{
  "n_layer": 16,
  "d_model": 384,
  "n_head": 6,
  "n_kv_head": 1,
  "head_dim": 64,
  "d_mlp": 1024,
  "vocab_size": 8192,
  "activation": "swiglu",
  "norm": "rmsnorm",
  "norm_place": "pre",
  "norm_eps": 1e-05,
  "positions": "rope",
  "rope_base": 1000000.0,
  "rope_fraction": 1.0,
  "qk_norm": true,
  "attn_scale": 0.125,
  "bias": "none",
  "tie_embeddings": false,
  "parallel_block": false,
  "init": "uniform",
  "init_std_qkv": 0.0299,
  "init_std_o": 0.0371,
  "init_std_up": 0.0428,
  "init_std_down": 0.0428,
  "optimizer": "muon_hyperball",
  "lr": 0.00936,
  "lr_mult_up": 0.624,
  "beta1": 0.95,
  "lr_head": 0.0063,
  "warmup_steps": 27,
  "schedule": "wsd",
  "decay_fraction": 1.0,
  "decay_shape": "pow",
  "final_lr_fraction": 0.1,
  "batch_tokens": [32768, 65536, 98304],
  "seq_len": 512,
  "doc_mask": false,
  "train_tokens": 602900000,
  "steps": 9765,
  "dataset": "wikipedia_en"
}
MLP neurons of a small language model. Each row is named by its layer, matrix (gate and up: input weights) and neuron, and shows model dimensions 128-383. Each number is 500 + 50 x the weight over its row's rms, rounded and kept within 0 to 999. Numbers have three digits each. A neuron's up and down rows have the sign that makes its largest values positive.
After each neuron's rows, "fires after" lists the tokens most often just before its 100 highest values on Wikipedia text that the model never trained on. A number after a token or word is its count.

L3.gate17:638401527544449523570540547522497606583439537414558544501534493503529557514568564496559454521498448500570443505483443441559451522465423470536515452533543438537616513522626579512518515559434449433501454452377566502523499548540567519514479441542455476490514498480409440503374433452531471628497498511530431513469470478417508505555527570451430483546546395552433510432417452389495538480455449424530436563549576561377423492454543507453460430578421564526515554514488484455478543465447515540507530469494410493502492547440527529446496535505462490455441549481532581470486429510465516527465516548433532441531493544547561483555478548517517638483363527560487453438488453501498378551453502539472466524430537406545502476492460438532487560528617502513528547526548548478474560455515518
L3.up17:529503463487607583596553567469473497476465521447483613518536438532616612392573567535494487522439493538481450630514513549583472514482462414426473426492522446609560501465489481518516488586390490423566513590519473530481506469499614528506445438573487468531465602463473486506477483479482516561451481613534515481466465546510473484563433477450499489544406531420496524486466429473564602565531496514489478598555524560485368483462623520475504451461494462518491456499537528489523514503500518525462584439556406469559527506569502467420491575465487591534423561487521552472407593521546498484476514488506533526544514485523597457528472484504503492533389533511433516509422585462593457580514503499552451510452585569530493498553463552516499540417560463527447488554469530520426505460520458
fires after: "S" 21, " South" 10, "cel" 7, " United" 7, " Bel" 6, " Niger" 6

L12.gate132:483512482460461570454510492463459563542512531521482594520532530553521461399561524505479437437513545547558458459469436501445443545535499520431531450510464521517492513410570488568533434591499549539432522465428484485611550472526414480449423443505502526520505542392526455484549459581487439486471528401535525495452528594573583536400554471616510483489516491420473575408543468451472470606512449539501452503547517407348517523479518446535492565424506479533500547439610530517558543557467481543512598398512529408519577498529575502533510434508452478490532448450378583533543527469419628460540459438561449588462393583400433505537549531424470484487476537547495479434478479549478494544509496442536561442490465592443486485546511462552402525584524408440437553521491526630513540514554582
L12.up132:494552499527503576520543537651580406499554514375550528580648519499471478498523617481471442493525535570518518505541428461561459489543541557441487486434458418556485480412546563520454467492444442436470435489448509459481449531511466470507493458555541556541448480478609467470497444533465539432556563529474541559532463506505519470406621398590545483511450482498511578424573598432513443520504438520508450499630383425449540478525491580571483553468429519496500489436588464434514455495458549446473506478503504484489490562504489440538471541528403467405510427465496519493497528532467547516427491530470492538511418580447526521521497531511515459502585439483556501522384490489505451499556494375564492362571484526524478415521432470562486589600474551502547603482517518505537444417429526
fires after: " " 25, "0" 22, "9" 17, "1" 9

L2.gate436:565613535459519520465555439520471429474504497518532452470598587478519545541446487552551440472462621524456457543558545410592515449521454486501471476494438449400462429534491486463431495478525528521457581445513570513485516412635462473490480460543603502478505479540571488513495520507489642516435541442398539563515461529526426585589487558508576488471458608500413574434574521562539504505501501519555518460517455489594487486521565536528505459491538525542413514536524459512477443566407523504553480465542561475520526553608529527566533632457479488447576449567503426541519405438570533553457473489544572417554542470541525464556508456471511420504414504567477522395554445477526418416426458501540494517484514511419446457460453504502511478505481444467603579446479515484486522500556496
L2.up436:476576508552433545496517568482541528572530422537425537439503407483478593555537313572481496442498560586519549499428540458513477507467561496497472524473493509468440476511423575431442496445571532509507591406525499574461516452445505488490451465517551583444500551413553452557481514527432558512423501536493466522497406497496479471479498502464530521430437532522587587425407431551561461396494483526535496470454473578511515554491621493554551517521453549592465502418520451485479455511483578465466518512505462532535603486596470482538461555499462486508480471604493485547526435512487476459482522477447538509495452540490538455555442478543549421457430503593494531354580525530457495513421424502451448526505462538396489437477514543507551454497470520551504568542565500527504485491558441
fires after: " M" 16, " b" 16, "M" 8, " B" 7, " L" 6, " T" 6

L10.gate356:521491470466497581454534556491513446527505542528441527531605525567514495495474536515547480481493374411437423491405525530484463459454474469469519505475493458484475424502472506549467376466423489507489469398489412518553454554507486454501469501515446504515584465445483596476430506496471446555454459494567526557469496576421554497583480504551512655498473528453528511475449543589504606474493549509482590549526445554521590494484457602431498566591465473563479578460576378587481430478501476381421474506555589528540574467495537482468544526515556468467511414489472543553484469465509531458503449501523519468533498520505461534473445540415495561529481536500560496507422412519480493488458463421512507487484501542477439484500482490570442488554533470601421542472561481537580529462514530
L10.up356:561403447463561424412421617512439558567496414574419502473465450504465512473592451527530556527511590504486524493453572515592470521475558485513507506482422542565515553559481531548505449542527524548547532497466522535454563493565555472547588583481451464445462509569489544431611474497490420479502552475484483512536558448461582497536423500513508462489476475472485492459504577438520522517580486495440513476489506488508504595517575448440503553497546460480472519516446568534529535548446520495487486501513529576545470479517508521482540415424397539577492525452398552501565558512424619544489468502452521499521341477523526491436504359443402481475491540422525493528495484561495468495498523559459465501477524507434492525476592468420507460506537485455472473582438491543474406525441551
fires after: " " 62, "\n" 10, "°" 8, "′" 6

L12.gate105:476443481415529485550433525485469428481456415413457464525546467553433486506501524551521479627486456565516521534523546562499479529480371534556539574501512567440405376465529436415551479477524463381408389590423530519546498542460539452455502485531491463451526547529508481441474483504500504496416528521418523519468512507507570468500442530631486520482499543414399442493484476504554475528491507512449485566522527503564438499593544535522498582525462476516447587413514513491490504475548470526452451492444574503458515539459590464410508512577485497509485561478454571600526529559570465442567417437503484544566501501419495427471469481487464418477510454487476507470528322521551457476478561511557470479481554498541491598498467472521479469524618424411559490567484562420440440449493575
L12.up105:499568485481479580514571440575496456473523399543461414604514473505443555566613497501525420475478557560455599446563482511486471510551482470523455431552507710459621544504471513496529442520551513456548542502516536457407432535605476562534546402452472505494498566605547459416483558497473467528432628477497428528458577507484488509468503527507516486506497363511483508495472468569561493586478551448588486595471439551545490471489514509579473577472492529489546512521432569509490545512470512545441507526587560524499533477503501464590407581437472387564471478475466515514488494465502518379512360601448503406517485480479584551468459467522477480492590586493568481470498467534579528540516375576474529497521522471572439482538563512466462510554528517597431527489411521466545453555543461
fires after: " " 88, "\n" 6

L12.gate495:517545433435442512468563548443461430527478446436418537449503491464533479498493472512509457523472402489459508524468417475428478588455472481470514442457419452483539505512454469638442405450505526496597528499467498575479556532449508503402559492511543440492556442507578513402483559603556454417368464484522609558457515484502442503456428560565588540579392475528490393451486502591522552567488442488484561565539528499446493576509390549503476572569571515469466458464401509581452477445473488510472512526449506508500494550483442436567539574449592507454484426480488461498536513481536569441566467491591499501452497450494494461418439421524456567438412471513488478442532477570457520555547466574406588426448526514439426468433478496533496454637544443478439515576434579465442484504461500
L12.up495:452501466522449514458567472478413621476517558474457456421437547488471436444528483439497435416501435526455491574458490443513458470528445590498426407541439490566561438529460489544456515517469427471479627519486482440554457531577509471504602462520542497585511493493535481458501541506588549566461453494467470543479508582555503411570452622526535544421508461499560559514534566472419496569480542438491525570534526523548406553487574513552560455497534483476466468448534564510512555518510444580541416433488472460491490621515503484547548511434491514537498511530500507472520550421554459531568470552429526498374518487540543610437420468485475438421473420453498500444443475427505613483553484473419559497498471399461513394542494427505492524494494507479468442454361544521549439502507425
fires after: "\n" 27, " Der" 16, " " 6, "ul" 6, "-" 4, "eb" 4

L13.gate382:420429480542484525517476508467424423494507543524593586534443448435470478547561499542451459455548520534421461479516538477448520506511472451508479532511472462548518503394551558480459484562400582410419544533566505539436462438560455519485545503452433553496497530502515515571471498404517499431510492400529499531460494422498536556564529512496475458428532474522507551443506606442526487475427469511482482528511529479454447579457547580494540585506562468457450507491516579555487516507497483437483587416518472407442526472531414519568489386544582483436562486415545461462566429449486532492406537573501544559427560551621446473582527413471523545553496429462534507495424449386475514447549481434464413440419460549486565477530447533508510455527401595422394602547533524547478522516598559
L13.up382:624482528460493467502508605443476520397617565408492545515539470512527486504426502532522484537392558505480475543582541481513432466542557448475420507410531452401552446507534460500457516447504616458437453459529592486501563514569428502461538539566542526475494486460514476534524441565481478490598530420552514508509505507502444445508516477469445438573481423470444482500540459490471344512463525511549545477480521491580475554543532590508466468582531536449492545398550505410563507421525484573435474401531507428508539497581435382440530521352392526492453468515449476546438477543487542439521422513440404485527464587565457536466511497579602447483498497488458486527554466499558521522505570425478491531469468496489492503601450435473572580542455493508442540614501515473470426534446467
fires after: "0" 14, "1" 14, "-" 13, "3" 11, "2" 9, "7" 9

L13.gate198:469475530535551506489519475511589510470458436536561589471525496495438568505561485543570466416544432444468529477498542535531467524443447485530450464555457577455439605441500580428523498524491460591496455445543540553444542583487534458377462569457555465458545378512543530569493459470472424508511449420406405598579481571500519609614565468513467524375511452454485512484530550500390415417508542559467436506495524428503454481559483466535457507467472386455541560456434526460549517620526484362450501455518409580500518499492481487552519416516444515454526526471480556499452566524500525491603493528438433560530469544587541540484469461539467512463485513519429468524468523473517574437551532552467482464455597616578443557484533575447495405514550485521466481533469420476546526510544481
L13.up198:572555484509534487586619515485406490532489531403387527481482473500533530528479488503640493522492469382508563422603540512553492427489464521436476662601441554461414568468555446524517495445331547537539457473457529418443549630516507529548497507475411507461406463477510505566479513532450560529523492449437502553549499504469496385577503509494500482505449490532475511548530513542466522534442511503426589494564556575468429457539445492431460447594533459531449523490502519567420482623580563504510520625539473505478549575542433448441448519514469629540450428515496436574561491547449561481569508518491485523586460483506514536610549480511459411480569445477415569488567556470547463477504492525549456498476418549521589495550429449512476477521456512499442538626571479497513448516616489
fires after: "4" 17, "3" 16, "6" 14, "9" 9, "1" 9, "5" 8

L9.gate845:522533536589472574463520465465493489490450544474488558416591464467507532424562512482486535510515522488563511496541525490504505443531471367455544451462534534485471454433488569444495496500427507423526520485511523520483493603495443544544479477450464451560530588465474563439545501411531491516468622397543440512484545510453399537493523532468478496350504513573571564503472515377512523500511424510519534476526570402454486596563493513513540535551506395548455537479520549497541442537521393498450580575620535535467446580538450442558504532455484378445538486444482450530502538553566457515539530540522409536495566575470507518509493476487575461488467502520528569452510447506440514428423498509563571410593567481488572386515475661519484455468522450554536545513545406474576473479521494
L9.up845:532527476565498486510548455489564572507516482524443513434505482510595492460454498463438406506436573542436536456490521491469484448464398544448568450500526569454467506449460494388525483427504529487407457535496547521511547615474480543466465437534532574448467533483482548530541512485542557504431521491499575503523427555573405500441526432455451544473460505476513455567476486527560541519469468508531508448498476401437475530427592542541482482528497582501444463596455520505497593538512519531463453428607574571487561504466451427560505422400427481508478435427570421577578441470545502508579494430495477490579510548544626384470462465526480506479551470517516482502603441481531460419369655519369524453573518481545526472541467474510490552485504543543533471392478481419524464554463604
fires after: "\n" 49, "2" 10, " " 10, " |" 5, "3" 4

L11.gate601:428455526513420588476612512480510487456459520436493528457567458456480479525564543537471451477493450575484561502498538520499470509472494433487481580492506583386554594449520459472487524472440620446469425437546548499477549455578402532506471540564465480483524491456533449530527398474542507474499461414477397544514503487546519525602572611455510504459453540367423477467546530485496533617516524594475497483433526455506493530504492529512528498489444559474481486466510548505483454535503527523516545480474534429481546481501404456535514501437521534511599556607585496535468519599495570555622477517610440533524535504538506564470537460489506475490426399458512543445535509558518539550505605468412449491370480444485522471576454506403461471500439547468463503547456504431467608528581450
L11.up601:580572458495502565499490578470492543534519538453505480502557504481501410451583450482378476448516500466483455495463434506566541520543490526600476534506476503437546614353490546417483498523450561498490476529500575458509534437433429492468578499493513466586524435527439351494467507440521508478514499483492483555604602516457541438486402524506450485557534563478452485549530502560506484438454521490545496535522562486410448560456506499528469479514546515458467596475444476477466489483419500449453631351459586529509443470498499454474454571511465563520489557526525355560553591476487545524436496478580476554457488542562507421467439480459492538561452498475433506533416487478496411510589454516479468494501360533529535555445461568479549441516499430451606412529406464482448514526416498
fires after: "3" 13, "0" 12, "1" 11, "9" 10, "7" 9, "5" 8

L9.gate444:524496489458525515482478519520498495424518426630471475457608538489577435479490526590526490429563370454438590568442486453400491361548519408492523514532471608528510470570366491482385474544437571497544571423559565517404505577534492488551477471483548401482506478582558534533435532454454606577503564475507586545477472562429460517538462621509483543473465493493502561510509545411483519499485488475428639587474533499467443494401390473490489524544472451603518490495518532398411513492400574482500518446467466528507458433477544550557539417489602486460501496472463477473505541509532547534519452532500502393507575522542480404465428506480414515501549560490468557517489402501542426516499418485505430550627523504434501588464491540551422525489539477556467500482491425549586511573505505
L9.up444:495433483477439383490426497486434498499498485510523442496559526443484508638470435524532514479535437502530374551390557510556528471483442497367405541426473526494493488523509474599454481498493507482469525440562409424539493419525526460574539545533384536492500410499462560531539476554504509528465485581540488486526543503458484437525501456619513553519449490481543530526440482572505534492545450655544542509497423455457535567437513506438440554509554543453455515506541561503538489486495492553449435475515474490556482536458460467411534449491451502533518508514559552528445548442502515572527428428461487509541497543545563498558515516491470592450555491443475529481455590487427471450517465499536588580500498513493517530444485543590539456496575442436488440450484516631472608435395464
fires after: " " 34, "′" 11, "°" 11, " (" 6

L3.gate854:545404543490498506556455534563503497553437469533490531477476414581438385474546532560482437457506523482468406548438394480532541530512513445467465460436545500578537512438513512458481388458432489488540447467484413422458544489521522502500513569558513441512530456502444450529396482550479618525501545484455506451468390467492490513565489455483488589452529571439532507521542549452534490565488475544443537428448485505525477451475541471438460462452534561494549484403543546430523458481470499575468425497474424558517454500468545469467504494519425420417512439587469534519471493475556534520518530467554479548417506551480553550534535469530530497493400513516519481499518508481464469532511494510456427399469482562508557454491568530528517630582585562414526500459523428495516546422600491
L3.up854:503490506511511457554516518526535480545518514495519591517540543537491411514574563426434527501473468499471545534504551516494460484547535473440473459560513525576446438479513463548500432507437500464539521462529478456516551513480491472485595586521481524437458527631520531520526468483526485612589427485454456520474500434483526493518405461449554508441441595459484516426501452451555493547554536476445550579510485430482476506478474410439524506434489553490530487481529577525559383540379392456495395494555477506433449434581479461508512483564479533338541506483532491551413547514574435473558543555540549524415517555463533497503529524504485509466389529467485460481580536410476473453549450473478434438548453439475512423483537558465500498566462558445436419515599496533432466576601505
fires after: " United" 55, "S" 21, " the" 9